{
  "head_dim": 64,
  "intermediate_size": 1280,
  "norm": "rmsnorm",
  "norm_place": "pre",
  "attn_scale": 0.125,
  "init_std_qkv": 0.0341,
  "init_std_down": 0.0,
  "optimizer": "adamw",
  "learning_rate": 0.00116,
  "beta2": 0.99,
  "final_lr_fraction": 0.0,
  "max_seq_len": 256,
  "doc_mask": false,
  "dataset": "wikipedia_en"
}
MLP neurons of a small language model. Each row is named by its layer, matrix (down: output weights) and neuron, and shows model dimensions 16-143. Each number is 50 + 12 x the weight over its row's rms, rounded and kept within 0 to 99. A neuron's up and down rows have the sign that makes its largest values positive.
A block is one neuron, or neurons of one layer that tend to fire together. After each block is what it responds to, as a language model described it from the Wikipedia text at the highest values.

L4.down724:34 39 32 37 35 38 54 51 47 69 49 51 27 57 53 42 37 65 34 43 41 38 39 53 40 41 46 50 48 51 41 40 43 48 39 48 28 58 30 35 42 53 65 26 47 59 48 35 36 45 55 51 50 62 49 58 52 51 43 57 53 47 54 51 57 19 64 67 48 60 43 53 57 50 66 58 43 28 43 59 45 60 60 54 39 70 50 42 55 56 57 66 41 40 61 45 35 50 42 72 49 43 61 72 53 45 63 48 41 26 45 65 30 47 51 58 44 53 44 43 44 61 34 44 66 42 54 57
Responds to: Line breaks closing a markdown table row, mostly the header row before the |---| separator (Home team | Score | Away team), plus occasional mid-word pieces.

L5.down272:54 34 56 51 74 49 54 25 41 34 57 51 14 33 39 50 48 46 24 43 59 51 39 56 40 45 65 60 51 46 42 64 47 62 57 48 36 65 44 28 55 43 39 36 48 43 30 44 46 63 49 45 46 39 45 38 62 48 41 37 54 56 57 42 58 41 39 27 60 47 58 44 26 67 61 42 40 30 38 54 74 59 69 41 45 65 60 43 46 38 65 51 41 35 54 38 70 33 74 54 31 59 59 71 56 43 72 77 48 58 71 44 56 46 46 45 45 58 56 61 57 60 42 41 49 32 39 45
L5.down434:63 43 54 33 50 51 48 37 48 39 79 57 52 44 41 53 61 46 56 58 42 40 48 53 50 34 62 80 35 47 61 50 49 58 40 53 38 65 65 44 50 68 32 47 49 47 44 61 46 55 78 41 56 36 30 65 49 54 45 68 42 55 65 47 55 51 44 63 69 36 38 36 80 43 26 34 55 28 61 30 80 38 48 63 50 54 47 40 65 43 61 56 48 40 40 53 37 59 50 49 66 38 54 60 38 47 45 42 45 55 21 31 31 47 57 53 39 75 46 35 53 64 38 46 50 49 51 49
L5.down489:25 45 26 46 54 51 48 51 39 52 50 63 30 33 56 35 52 63 61 38 52 41 40 48 47 44 47 42 63 53 37 39 59 39 54 45 48 61 45 56 54 58 47 63 56 35 42 57 51 58 66 50 55 59 59 59 44 55 40 56 75 54 40 38 37 11 44 37 44 46 57 50 38 42 52 76 38 59 47 63 53 41 50 36 39 48 48 51 25 43 39 57 46 63 23 55 40 44 64 78 43 18 40 45 25 55 58 64 44 59 65 42 52 25 39 28 53 40 63 54 63 28 34 54 55 74 39 60
L5.down672:48 62 39 54 59 59 51 87 43 47 48 49 32 36 58 45 64 65 54 68 66 47 44 62 35 56 43 53 64 63 53 34 52 70 62 67 42 32 44 27 60 42 47 49 37 71 35 59 72 63 47 29 40 58 29 47 60 50 45 52 64 62 41 49 48 22 64 28 45 66 49 45 54 74 68 41 53 70 53 46 60 59 31 68 51 56 48 36 37 70 49 71 48 61 68 66 40 57 48 44 54 67 51 33 59 68 55 58 46 42 51 52 35 32 39 53 65 41 44 45 41 24 46 43 52 59 39 50
L5.down815:36 48 40 57 56 34 47 52 34 53 70 43 14 50 37 42 58 49 57 35 42 70 43 65 63 32 33 33 55 51 51 46 66 52 53 56 25 40 44 64 51 40 51 38 71 40 52 53 57 51 65 53 50 66 52 50 36 45 61 62 60 35 59 70 41 08 51 38 67 33 43 64 53 57 39 45 42 43 39 65 59 44 48 75 54 46 45 61 37 23 52 32 40 42 46 37 31 49 60 54 52 49 57 49 37 67 56 44 62 56 51 40 61 34 64 68 43 26 53 36 64 41 70 50 42 48 73 47
L5.down1011:39 43 54 42 57 46 18 54 58 66 46 50 44 56 42 74 59 41 34 56 51 48 66 45 48 70 65 56 56 57 37 51 57 55 38 42 42 71 42 37 51 63 33 51 37 45 57 55 58 59 54 52 29 60 37 36 65 40 72 44 27 70 47 37 51 62 42 70 43 45 74 52 39 50 57 37 75 61 52 58 54 55 61 45 53 37 68 43 47 41 66 50 56 43 55 58 39 58 56 55 50 41 61 55 60 59 43 41 65 47 62 61 41 33 69 51 43 48 51 44 30 50 42 48 72 60 45 60
L5.down1142:69 71 40 53 62 55 47 49 50 56 53 40 64 58 48 59 33 39 48 81 43 46 39 48 45 46 72 51 41 47 55 45 58 61 55 47 52 69 48 34 66 66 37 45 55 36 65 50 53 50 50 73 45 57 41 42 73 55 32 47 51 39 46 60 45 66 54 47 34 47 58 41 47 51 36 45 41 57 43 64 61 51 51 77 57 53 51 56 51 38 33 44 48 31 56 69 64 38 49 52 42 47 56 54 35 54 56 49 55 67 60 65 72 60 56 69 45 39 58 41 56 41 43 47 43 47 57 64
L5.down1268:73 72 52 59 23 41 57 52 46 49 67 51 48 68 27 55 42 26 73 53 47 32 46 62 54 35 41 48 55 46 59 53 49 65 42 37 37 56 52 28 47 77 53 48 37 52 20 31 53 64 66 62 65 67 45 51 41 42 42 45 33 39 52 60 48 38 28 40 56 54 58 41 49 34 52 52 66 56 41 64 53 52 59 52 51 49 53 55 40 56 54 55 65 40 77 46 36 67 51 74 54 53 47 67 49 42 61 55 54 55 52 42 41 31 36 56 69 46 44 37 47 51 46 36 55 41 41 63
Responds to: Fires on line breaks that end a markdown table's header or separator row, and on institution head nouns before "of" (Ministry, Department, School).

L2.down164:37 41 49 62 43 56 53 46 58 51 17 37 38 36 57 56 48 66 59 47 52 66 28 61 63 65 65 46 49 39 62 52 37 53 49 41 53 41 57 43 64 46 47 41 57 47 47 64 52 46 47 44 46 52 51 31 73 81 77 38 37 54 51 54 61 26 48 35 58 45 70 35 39 36 88 53 62 38 74 58 65 69 56 70 55 50 62 53 40 46 75 56 50 48 65 36 33 66 47 51 56 55 45 42 39 29 50 52 59 41 49 57 37 35 59 42 45 71 46 49 33 45 44 63 55 33 71 91
L2.down280:52 66 59 37 38 63 61 45 46 61 58 44 43 34 33 30 43 51 61 57 41 32 37 59 63 44 46 45 68 56 83 59 39 56 25 40 59 49 63 52 42 56 36 57 50 58 58 45 41 36 61 51 45 56 76 56 44 34 59 41 34 26 35 73 42 73 60 30 48 41 34 40 60 37 54 62 43 41 57 30 63 47 65 64 41 53 34 51 72 50 30 48 30 31 66 55 57 61 39 55 39 42 38 48 54 50 42 47 41 50 38 45 54 62 48 41 60 47 62 51 75 42 55 34 49 36 63 47
L2.down699:59 66 45 60 62 44 52 48 64 56 46 36 00 40 46 47 43 44 61 57 61 48 41 45 50 22 36 51 49 38 62 67 50 51 62 20 58 80 50 45 43 51 44 35 36 48 42 39 57 37 63 33 70 30 48 40 81 55 39 63 33 46 42 56 46 39 58 51 61 55 50 24 65 57 59 51 51 52 56 79 69 43 37 49 62 33 43 38 36 43 49 47 48 52 61 36 55 66 33 42 44 39 53 48 51 43 52 42 39 27 27 45 59 52 52 43 50 57 59 46 52 56 53 47 68 35 73 34
L2.down809:52 59 43 51 56 36 42 35 62 50 43 70 72 43 40 46 49 45 51 68 50 64 53 61 54 27 60 40 39 48 67 53 34 59 54 48 47 63 52 49 70 53 25 36 67 44 51 53 47 49 58 54 60 66 37 43 54 39 37 54 60 36 46 41 63 82 53 45 44 64 48 45 54 68 22 46 67 43 59 47 16 32 45 44 46 32 28 49 42 56 44 62 49 39 39 40 52 52 42 45 48 45 64 30 54 44 59 60 59 59 36 45 38 69 39 53 76 61 50 50 41 25 62 26 50 38 42 48
L2.down833:41 53 71 48 51 70 46 84 51 54 59 40 50 47 46 58 61 49 39 54 26 50 48 47 58 29 41 18 44 46 40 46 31 61 47 45 62 38 34 32 60 42 56 55 60 40 46 58 46 40 49 59 69 51 44 22 46 64 71 56 45 62 56 35 32 64 56 39 58 48 49 66 36 51 40 16 41 39 63 49 44 55 52 59 69 64 67 56 49 67 52 53 73 48 57 70 54 46 45 52 55 79 46 50 42 47 20 44 72 56 54 31 38 47 48 44 66 60 73 55 45 71 61 57 79 52 34 57
L2.down880:42 53 48 37 36 57 30 40 45 50 46 39 26 32 46 42 58 54 73 58 59 46 25 44 59 28 60 31 63 53 58 47 46 54 42 47 57 62 35 54 23 72 40 60 39 43 26 48 63 43 48 44 34 74 57 59 48 41 37 39 47 43 66 70 51 39 62 58 49 54 14 62 59 31 62 49 53 51 62 70 46 65 57 66 76 48 52 61 51 66 46 44 58 37 38 72 65 50 41 50 34 42 35 31 34 43 48 36 67 28 59 44 32 36 38 58 55 61 39 34 50 33 51 48 57 33 41 40
L2.down890:39 61 58 38 37 66 57 69 36 62 79 38 06 65 37 37 50 69 67 44 31 62 59 53 54 50 68 32 52 27 50 68 45 52 39 51 56 40 43 60 45 36 63 66 45 56 46 48 51 39 46 27 51 43 53 34 53 32 37 62 60 39 34 56 46 50 52 33 57 36 42 59 64 41 51 40 29 30 54 63 46 52 48 42 64 43 43 56 52 37 39 34 54 57 46 53 52 67 23 49 71 47 31 35 48 47 69 52 58 45 38 54 42 63 69 48 48 87 60 36 65 58 68 59 54 38 38 48
L2.down976:54 71 40 41 35 58 53 50 51 43 58 40 20 52 31 34 81 67 51 45 49 59 44 59 84 48 43 52 54 37 63 52 51 48 39 43 57 47 57 41 55 56 54 57 49 49 46 41 34 43 35 30 50 54 61 60 26 45 68 65 52 44 33 45 52 69 56 34 58 32 39 49 62 47 33 60 39 41 45 31 39 58 55 61 64 59 43 50 48 52 50 48 56 66 48 74 59 69 18 29 43 33 33 31 48 25 66 52 55 48 30 28 55 60 55 83 51 70 55 37 23 45 69 63 44 52 53 57
Responds to: Mostly the prime sign ′ after the minutes digits in coordinates, as in 25°16′45″N; more weakly, colons and mid-word pieces in tables and lists (ALG:, See:, O-CL-C).

L4.down734:43 38 43 54 49 62 56 60 49 59 45 54 38 62 43 61 51 55 46 33 37 51 54 44 61 52 53 25 45 49 58 69 44 36 42 26 42 53 39 38 70 38 57 18 57 31 23 59 19 45 66 57 36 46 40 52 49 64 42 70 33 45 46 54 38 06 63 54 75 49 49 53 52 42 48 62 33 40 58 46 19 63 40 59 59 75 47 63 42 42 60 40 49 59 48 50 62 85 42 53 57 38 44 58 39 60 61 68 56 44 53 42 51 38 51 41 32 52 68 60 46 52 56 28 47 46 48 49
Responds to: Colons after field labels in infobox-style key–value lists (Language:, Mother:, Religion:), plus minute marks in coordinates and scattered mid-word pieces and "the".

L5.down4:38 65 46 62 48 45 38 38 45 40 46 49 00 56 57 53 40 67 45 31 74 78 52 41 30 49 54 68 59 42 41 33 47 59 64 54 60 64 29 47 53 57 53 70 47 52 45 49 37 48 49 63 51 51 49 59 28 58 57 34 68 36 33 55 41 23 45 27 52 51 41 70 46 56 37 78 54 64 62 48 50 63 55 70 48 56 47 46 69 54 58 59 28 51 44 48 27 60 59 54 87 75 37 38 55 41 75 75 48 53 35 43 55 45 68 26 65 61 30 47 48 54 31 38 52 50 61 52
L5.down243:49 52 36 16 48 54 59 55 46 38 21 36 40 43 73 58 59 76 33 52 42 37 44 38 39 57 45 60 64 60 26 34 24 50 36 64 74 28 55 49 51 52 48 46 11 62 37 50 49 53 59 49 50 42 60 56 53 35 42 45 52 26 84 64 51 47 42 56 38 57 67 61 48 52 46 59 55 56 49 41 47 39 63 57 59 52 49 50 55 63 44 32 39 54 37 47 51 39 59 66 52 54 53 70 88 50 57 61 56 55 61 61 60 34 51 45 58 34 57 68 45 41 61 62 62 37 44 58
L5.down402:43 52 53 42 62 58 52 61 53 52 54 54 28 34 51 70 35 65 60 62 46 56 39 64 40 62 50 49 60 75 55 47 55 38 48 76 60 50 45 52 54 38 61 57 56 43 59 61 64 68 47 57 45 40 40 70 55 53 39 33 72 62 19 59 48 01 35 35 50 52 39 63 50 50 69 32 49 56 41 58 47 63 60 70 52 50 45 33 57 51 45 47 38 51 56 53 52 39 52 45 62 49 51 50 69 39 62 38 41 28 45 59 41 67 36 60 61 39 27 51 54 33 38 55 68 60 51 45
L5.down772:36 65 64 48 42 38 55 58 60 47 68 52 00 45 46 34 54 78 37 53 47 64 44 31 50 47 35 48 51 52 35 33 57 28 59 40 44 40 43 50 51 60 43 35 31 45 57 51 61 60 71 57 59 85 51 46 44 67 60 56 63 57 52 39 59 24 47 67 39 50 57 51 59 48 40 57 47 45 48 64 16 55 54 47 53 60 47 43 56 35 60 55 40 32 39 49 42 47 57 80 79 59 73 64 33 43 46 63 72 69 38 40 46 53 46 49 56 45 71 40 64 66 44 53 66 63 53 37
L5.down846:76 53 51 39 52 46 40 39 38 44 55 54 51 45 56 51 20 41 41 45 66 33 53 52 44 54 53 33 75 49 56 51 24 71 49 67 74 65 41 38 50 56 57 60 55 54 57 57 45 68 52 59 48 49 40 53 34 54 51 59 62 48 44 52 41 53 59 44 63 52 48 53 76 48 63 55 68 36 70 49 59 75 50 65 65 43 59 71 57 64 45 35 36 40 58 54 57 60 61 51 43 80 65 47 50 69 43 26 43 39 64 22 65 61 68 58 58 52 48 57 42 15 58 57 43 39 48 23
L5.down884:19 25 32 51 89 23 31 51 25 48 52 51 55 47 50 57 55 38 51 30 52 43 62 47 58 53 46 39 55 46 39 64 60 42 27 42 58 55 62 47 62 48 48 43 50 54 45 61 62 63 21 48 56 28 36 43 36 34 58 38 59 54 32 22 47 22 40 58 57 42 59 34 35 50 57 41 46 59 41 50 72 60 70 31 45 63 41 61 46 53 53 30 48 40 46 45 49 76 44 65 50 53 23 62 68 42 60 44 64 44 60 63 46 42 55 63 48 51 39 27 61 54 57 51 52 46 79 44
L5.down1137:19 59 52 23 67 62 57 31 57 34 62 43 83 54 60 55 79 75 34 41 62 53 71 56 41 59 50 43 47 65 66 21 41 48 36 47 47 60 60 39 56 61 60 35 53 64 41 70 67 42 67 45 60 75 54 48 43 48 44 43 63 54 37 40 48 85 48 43 51 39 46 58 39 59 39 56 49 37 51 71 38 43 60 61 61 35 22 52 54 53 44 56 49 35 48 36 50 45 69 62 47 63 44 54 48 34 59 45 76 60 33 49 48 55 43 36 64 37 46 48 46 51 69 26 46 30 59 40
L5.down1158:58 68 39 33 56 43 32 41 57 51 47 35 44 32 56 53 49 40 58 51 34 39 40 58 42 60 30 56 55 59 22 22 59 57 28 43 60 41 53 61 69 60 70 73 55 67 62 38 46 44 43 54 48 48 64 56 66 46 38 46 42 55 54 64 20 92 37 44 51 42 53 41 33 58 62 38 47 57 54 44 69 44 67 61 69 44 50 41 59 73 39 36 44 22 39 47 48 39 56 54 49 51 57 51 36 42 47 56 59 62 45 46 58 58 44 65 51 42 62 56 47 61 45 48 68 26 75 39
Responds to: Short vowel or syllable pieces inside proper names, mostly surnames and place names in lists and tables, e.g. Echagü-e, Mc-Le-od, Re-agan.

L2.down6:31 61 35 63 53 58 51 34 45 76 51 46 76 58 63 56 32 44 64 32 43 40 51 45 66 57 61 51 37 76 55 41 45 40 26 53 68 44 40 56 56 63 69 54 40 53 59 63 43 46 49 58 50 40 42 41 36 38 40 46 58 37 24 30 54 46 58 50 61 51 49 61 37 45 36 60 41 39 36 55 60 37 49 66 70 66 66 29 21 54 52 54 34 58 59 59 36 44 22 50 62 69 52 40 47 55 57 44 41 94 59 59 48 92 28 62 52 36 47 48 50 52 23 58 47 49 49 37
L2.down66:41 55 42 36 52 51 29 59 56 56 45 47 99 69 67 54 45 33 64 41 69 45 61 41 51 62 43 45 28 68 47 40 43 52 56 53 53 77 63 61 59 65 21 52 47 49 50 48 47 73 50 60 55 56 61 34 57 42 54 46 39 45 50 70 43 85 34 40 49 45 39 55 43 31 36 50 27 43 40 63 34 40 33 42 60 52 55 26 41 54 44 29 55 39 38 34 49 80 50 48 56 55 52 75 47 31 59 37 39 48 50 53 59 52 42 72 53 64 61 57 51 57 35 67 58 52 61 40
L2.down208:38 50 52 55 51 37 42 59 15 19 46 36 57 37 47 79 48 47 40 58 61 52 44 41 58 45 70 45 42 52 58 61 55 33 44 46 63 67 53 28 44 52 31 61 35 45 40 58 48 33 46 68 64 36 26 48 30 76 59 60 38 42 46 37 67 41 69 41 37 45 38 47 59 58 24 38 34 38 37 36 43 62 60 63 46 41 55 50 63 34 57 46 48 28 59 56 58 48 50 63 59 34 63 55 61 48 49 27 46 45 51 32 63 55 53 49 37 57 57 47 37 58 53 55 63 35 49 43
L2.down351:33 47 47 54 56 70 47 47 35 26 62 50 99 46 60 41 66 53 58 53 42 57 46 50 49 42 43 58 52 62 41 26 25 50 30 54 45 51 47 54 63 41 42 48 50 58 57 52 48 41 71 73 52 44 28 54 64 34 46 51 89 38 65 66 39 66 53 31 47 43 43 66 41 49 44 50 41 34 46 49 38 41 48 41 59 27 52 47 60 66 45 33 39 47 59 46 52 68 40 63 68 53 39 51 47 58 49 42 43 57 57 54 33 44 66 60 53 39 44 59 77 61 69 53 47 64 56 59
L2.down642:49 48 33 60 62 64 48 52 48 73 40 47 67 52 59 79 59 27 74 47 60 59 69 57 59 44 54 35 44 58 41 52 42 58 44 45 36 57 67 54 38 49 52 50 47 54 60 59 40 67 53 66 54 28 65 58 57 40 63 59 56 56 41 61 61 70 66 56 63 61 46 52 51 63 51 52 61 30 48 67 41 47 54 32 33 29 42 39 59 63 50 47 44 40 56 43 57 41 55 71 72 45 39 32 40 41 37 63 65 58 43 31 57 31 50 49 48 35 38 68 44 57 47 45 69 58 53 35
L2.down812:50 42 48 72 72 65 54 36 43 55 53 54 51 62 52 30 67 26 46 60 51 52 52 41 47 58 33 34 34 48 73 54 65 56 59 58 76 45 47 55 55 55 51 61 49 28 37 40 40 44 47 71 45 48 56 42 64 75 56 39 40 47 52 39 39 45 37 18 43 32 34 61 48 35 44 29 22 31 33 43 45 48 68 57 32 41 60 43 58 56 54 33 39 75 57 36 49 52 49 57 58 61 62 45 55 57 65 62 56 58 50 76 54 49 36 55 41 28 60 52 66 39 35 40 34 44 47 17
L2.down1245:51 52 62 54 53 42 50 44 47 46 47 51 90 55 55 37 50 51 47 35 39 50 46 43 55 38 59 41 50 70 72 39 51 46 51 66 52 46 44 60 44 57 66 51 35 18 46 65 45 51 37 53 71 60 48 48 44 60 49 37 40 47 42 50 40 99 42 32 54 39 45 56 49 57 31 54 50 33 61 50 34 40 66 55 35 34 38 37 49 56 65 68 37 67 58 57 66 46 45 52 35 83 55 62 50 31 53 45 39 55 47 52 49 54 59 47 58 56 78 72 14 36 48 68 54 29 60 32
L2.down1260:24 51 75 50 38 75 49 62 58 52 64 28 95 42 57 37 51 54 49 45 56 41 62 42 48 39 49 43 52 70 57 40 62 72 53 58 69 56 35 48 63 67 57 45 34 33 52 49 48 48 40 45 66 51 60 40 47 48 55 29 50 59 53 52 37 75 46 41 60 39 67 61 45 52 40 52 51 40 40 39 22 31 51 71 52 27 40 44 55 70 24 56 32 46 62 30 53 60 39 58 52 33 52 57 44 27 47 52 69 53 46 55 44 54 31 59 38 48 57 66 52 56 46 45 30 58 62 39
Responds to: Last word-piece of a foreign or place name, usually a vowel ending like a, u, ta, right before punctuation: Malta, Ljubljana, Nicaragua, Shishoku.

L2.down28:42 53 51 50 56 34 49 49 75 62 45 62 05 59 38 44 46 46 83 62 43 61 65 40 55 29 64 39 74 59 47 44 32 42 45 49 39 32 38 35 74 36 37 71 51 40 42 65 52 43 40 35 63 60 39 48 34 54 57 73 49 55 50 63 54 49 46 49 53 66 62 50 49 40 61 47 50 50 65 63 51 50 54 49 53 31 40 53 59 64 47 66 46 39 43 39 61 33 64 38 57 57 60 27 67 70 44 46 67 33 50 69 49 85 23 55 58 70 55 35 45 56 53 64 60 45 48 61
L2.down134:61 33 32 40 49 45 41 47 56 60 56 53 00 51 37 33 53 46 68 43 62 52 70 50 56 68 45 53 47 53 47 59 41 63 60 34 41 52 64 68 47 84 61 51 80 30 56 71 38 56 52 57 36 28 49 37 48 51 53 58 39 71 58 35 43 65 63 63 54 34 47 52 42 35 59 52 50 57 64 55 59 49 65 61 45 25 61 47 42 53 33 52 51 63 62 61 44 56 50 50 42 41 44 52 43 51 67 40 57 65 61 44 60 46 48 52 44 95 39 58 60 55 42 46 38 49 36 43
L2.down398:40 40 59 51 52 54 56 47 49 77 64 79 38 34 43 47 39 34 59 66 51 44 51 62 64 57 53 44 49 55 38 42 54 63 56 53 53 50 50 69 63 54 57 88 60 44 51 44 50 59 36 68 56 74 59 47 58 38 45 61 34 55 41 49 38 46 54 62 56 34 76 49 52 34 68 32 34 41 37 39 45 52 66 47 66 47 58 49 40 67 38 49 36 50 39 71 58 26 36 49 55 68 49 54 30 60 58 34 53 44 47 50 56 72 57 49 60 57 29 48 37 60 46 58 43 45 51 62
L2.down426:43 48 52 42 53 54 51 45 26 67 40 36 40 61 43 38 43 35 30 55 63 27 54 41 24 30 58 29 51 64 28 40 46 42 33 60 34 54 40 48 44 60 50 47 59 55 58 65 30 51 44 26 54 46 60 51 49 43 52 69 46 40 47 64 66 61 51 63 45 49 48 51 66 42 40 51 49 40 50 58 66 57 62 52 68 26 44 42 22 72 36 63 45 40 47 34 44 43 51 52 36 21 38 39 42 54 41 64 50 50 48 33 51 54 44 46 53 67 53 45 66 63 44 31 47 49 42 47
L2.down619:46 28 50 58 59 24 46 38 40 65 50 59 19 50 60 42 56 40 51 54 49 72 65 64 34 49 45 52 31 54 42 40 58 47 53 42 62 43 36 52 48 41 47 42 47 40 57 35 58 63 41 69 41 54 65 45 58 50 26 64 33 48 52 63 45 41 42 40 44 53 41 43 51 25 41 48 49 41 50 71 69 47 52 35 44 51 24 48 47 44 57 54 72 55 58 57 61 54 35 38 57 52 48 46 51 44 51 70 61 52 60 34 65 62 40 55 61 37 39 24 66 50 51 51 38 53 53 79
L2.down1020:51 33 64 28 52 49 41 71 49 49 46 50 61 37 44 28 22 52 58 74 44 51 56 39 54 79 63 65 37 65 51 52 42 54 50 66 67 49 78 56 55 58 28 74 66 33 56 79 56 50 59 68 42 53 51 23 43 37 59 38 48 61 42 48 55 60 57 59 55 50 53 41 51 32 44 60 73 69 67 47 42 46 63 58 44 34 56 63 55 73 41 36 55 72 42 60 35 36 50 23 56 52 39 54 51 46 53 55 47 50 41 44 63 69 20 61 57 55 39 62 41 44 33 43 67 42 45 46
L2.down1069:37 44 58 38 56 57 21 62 53 43 63 67 00 38 33 47 43 50 60 35 66 40 48 58 55 50 47 54 41 48 53 67 34 39 56 43 39 37 51 52 50 62 50 46 51 50 58 61 49 55 42 39 49 75 49 26 57 36 35 49 71 69 45 46 52 16 54 27 31 46 61 44 48 57 53 65 39 57 60 53 47 45 52 41 60 43 40 59 40 65 59 46 53 35 53 37 51 43 38 45 37 29 80 46 76 77 72 66 63 54 46 62 51 45 73 55 52 68 36 45 44 51 57 51 57 78 50 55
L2.down1138:43 35 67 55 47 49 52 55 78 58 57 44 08 53 41 22 49 38 49 43 54 52 73 45 33 37 58 62 55 42 57 60 51 42 48 47 73 64 44 64 52 62 57 53 37 45 66 63 50 49 29 54 71 53 44 36 34 46 53 58 67 77 53 46 45 83 30 46 43 27 75 53 58 40 74 47 34 54 70 63 50 54 68 63 62 28 55 55 49 55 32 55 36 76 50 33 71 25 30 37 45 43 43 59 68 29 67 61 54 66 40 70 56 48 45 53 58 49 29 34 49 65 29 75 39 29 55 60
Responds to: Generic head nouns ending or inside multiword proper names of institutions and places, e.g. Party, University, Place, Road, Tower, Site, Committee; also table header words like Nation.

L5.down113:49 28 41 54 38 62 54 69 53 49 38 53 33 66 40 48 57 58 65 51 65 33 66 50 60 77 61 67 49 54 51 51 50 70 41 46 46 31 58 47 56 56 67 43 38 43 42 72 56 63 35 63 55 47 42 60 62 24 60 57 52 38 39 67 51 46 45 58 23 62 48 71 48 39 50 34 32 38 41 42 35 54 33 40 49 31 67 60 37 52 64 62 67 52 45 44 61 55 21 45 53 45 40 59 47 51 63 38 49 43 48 68 52 52 41 64 52 54 51 35 37 47 58 61 45 38 37 48
L5.down157:29 69 60 48 32 57 49 50 50 56 55 55 33 70 23 71 50 53 37 51 11 26 61 56 35 50 58 46 80 45 31 30 54 47 40 55 33 55 36 40 64 44 55 61 55 53 32 60 43 66 27 63 50 61 36 41 42 54 35 46 30 36 28 63 48 39 28 49 69 67 58 26 62 39 45 66 43 42 39 54 48 56 53 66 70 55 58 42 55 42 60 50 42 40 74 28 58 31 27 59 45 70 32 46 42 36 60 68 51 60 39 37 46 59 45 41 57 50 69 42 64 30 45 65 36 53 43 60
L5.down232:33 68 45 45 57 47 34 28 43 67 48 54 80 37 38 45 49 60 50 14 56 68 36 56 50 39 65 34 68 46 62 68 49 43 41 40 37 29 45 69 51 48 58 61 57 53 36 40 57 61 41 41 48 55 37 41 32 40 61 22 41 44 53 53 43 25 63 50 47 35 47 51 45 29 50 47 45 61 71 62 63 63 56 60 46 66 84 47 63 48 40 42 42 50 41 43 43 31 51 50 52 49 35 52 60 61 50 40 60 46 49 29 50 55 39 40 62 57 50 46 72 20 61 63 44 35 51 54
L5.down648:48 38 40 62 52 58 32 42 39 62 63 34 00 59 51 43 43 55 53 34 51 55 43 42 41 63 40 49 59 42 56 69 45 45 46 49 38 53 44 60 52 54 45 47 67 41 51 62 49 65 51 49 66 44 44 69 43 34 72 53 56 40 62 63 60 29 44 45 46 39 73 71 49 49 48 74 68 43 59 63 39 50 40 51 43 54 59 52 54 51 40 51 55 50 65 38 55 62 59 43 45 50 67 45 76 49 50 50 42 39 50 62 49 67 60 38 51 57 36 43 37 62 37 36 65 50 32 52
L5.down683:56 42 57 52 95 31 55 33 63 53 57 51 55 42 64 47 51 41 50 21 25 42 59 49 58 77 37 63 56 54 26 54 52 47 62 41 39 38 53 49 68 34 42 46 60 54 39 51 56 48 48 51 55 44 42 46 38 51 67 38 35 37 65 40 64 59 41 70 59 41 57 54 44 46 43 58 50 57 40 47 36 59 38 48 52 31 55 37 29 63 72 28 63 51 51 53 69 37 54 41 36 53 54 45 56 42 60 50 58 71 55 52 35 44 52 52 45 62 58 59 38 63 61 61 54 67 36 73
L5.down854:59 34 46 55 54 53 55 54 40 48 64 73 91 45 51 68 65 34 45 43 59 50 45 43 64 58 55 52 55 59 44 66 45 40 35 58 48 18 42 57 40 28 50 60 69 53 42 49 54 41 37 30 54 48 37 52 38 42 51 39 23 40 54 22 47 82 49 42 49 51 41 46 45 59 58 49 50 50 69 38 57 54 53 65 45 49 31 42 42 48 49 41 49 44 64 31 52 54 53 38 50 45 47 51 61 70 33 62 50 44 40 42 51 68 12 41 63 52 51 32 51 60 62 49 56 36 66 53
L5.down896:51 45 44 54 30 45 35 35 35 48 56 41 52 51 49 44 52 37 67 25 57 53 57 76 63 46 65 51 57 39 56 57 53 69 52 51 52 73 41 70 76 34 55 59 63 50 45 63 37 43 37 49 55 35 56 55 56 34 49 57 44 50 35 63 39 52 46 49 66 54 34 67 17 30 57 63 44 46 40 47 29 38 47 59 44 57 47 71 54 33 50 33 44 56 35 58 37 68 42 52 56 73 55 48 59 29 52 63 61 61 42 39 45 85 52 61 61 48 48 52 52 46 59 62 53 27 40 45
L5.down940:46 61 34 49 43 40 53 57 57 30 40 60 00 60 60 40 49 33 54 67 20 53 38 68 51 49 52 36 22 43 57 79 23 44 45 40 41 65 54 37 42 52 45 35 40 68 44 54 59 46 55 70 56 50 48 44 36 46 40 48 83 52 41 72 49 36 49 59 30 62 57 67 67 32 64 61 49 53 54 51 53 36 32 32 38 56 50 47 54 70 51 62 50 50 31 50 41 57 43 38 66 56 41 69 59 37 67 28 46 82 45 55 54 41 65 48 37 62 37 65 66 55 56 72 45 60 37 61
Responds to: Mainly the ′ minutes sign inside latitude/longitude coordinates in tables and infoboxes (50°32′06″N); more weakly, year-range dashes or "to" and table-cell tokens like FT% or Q#.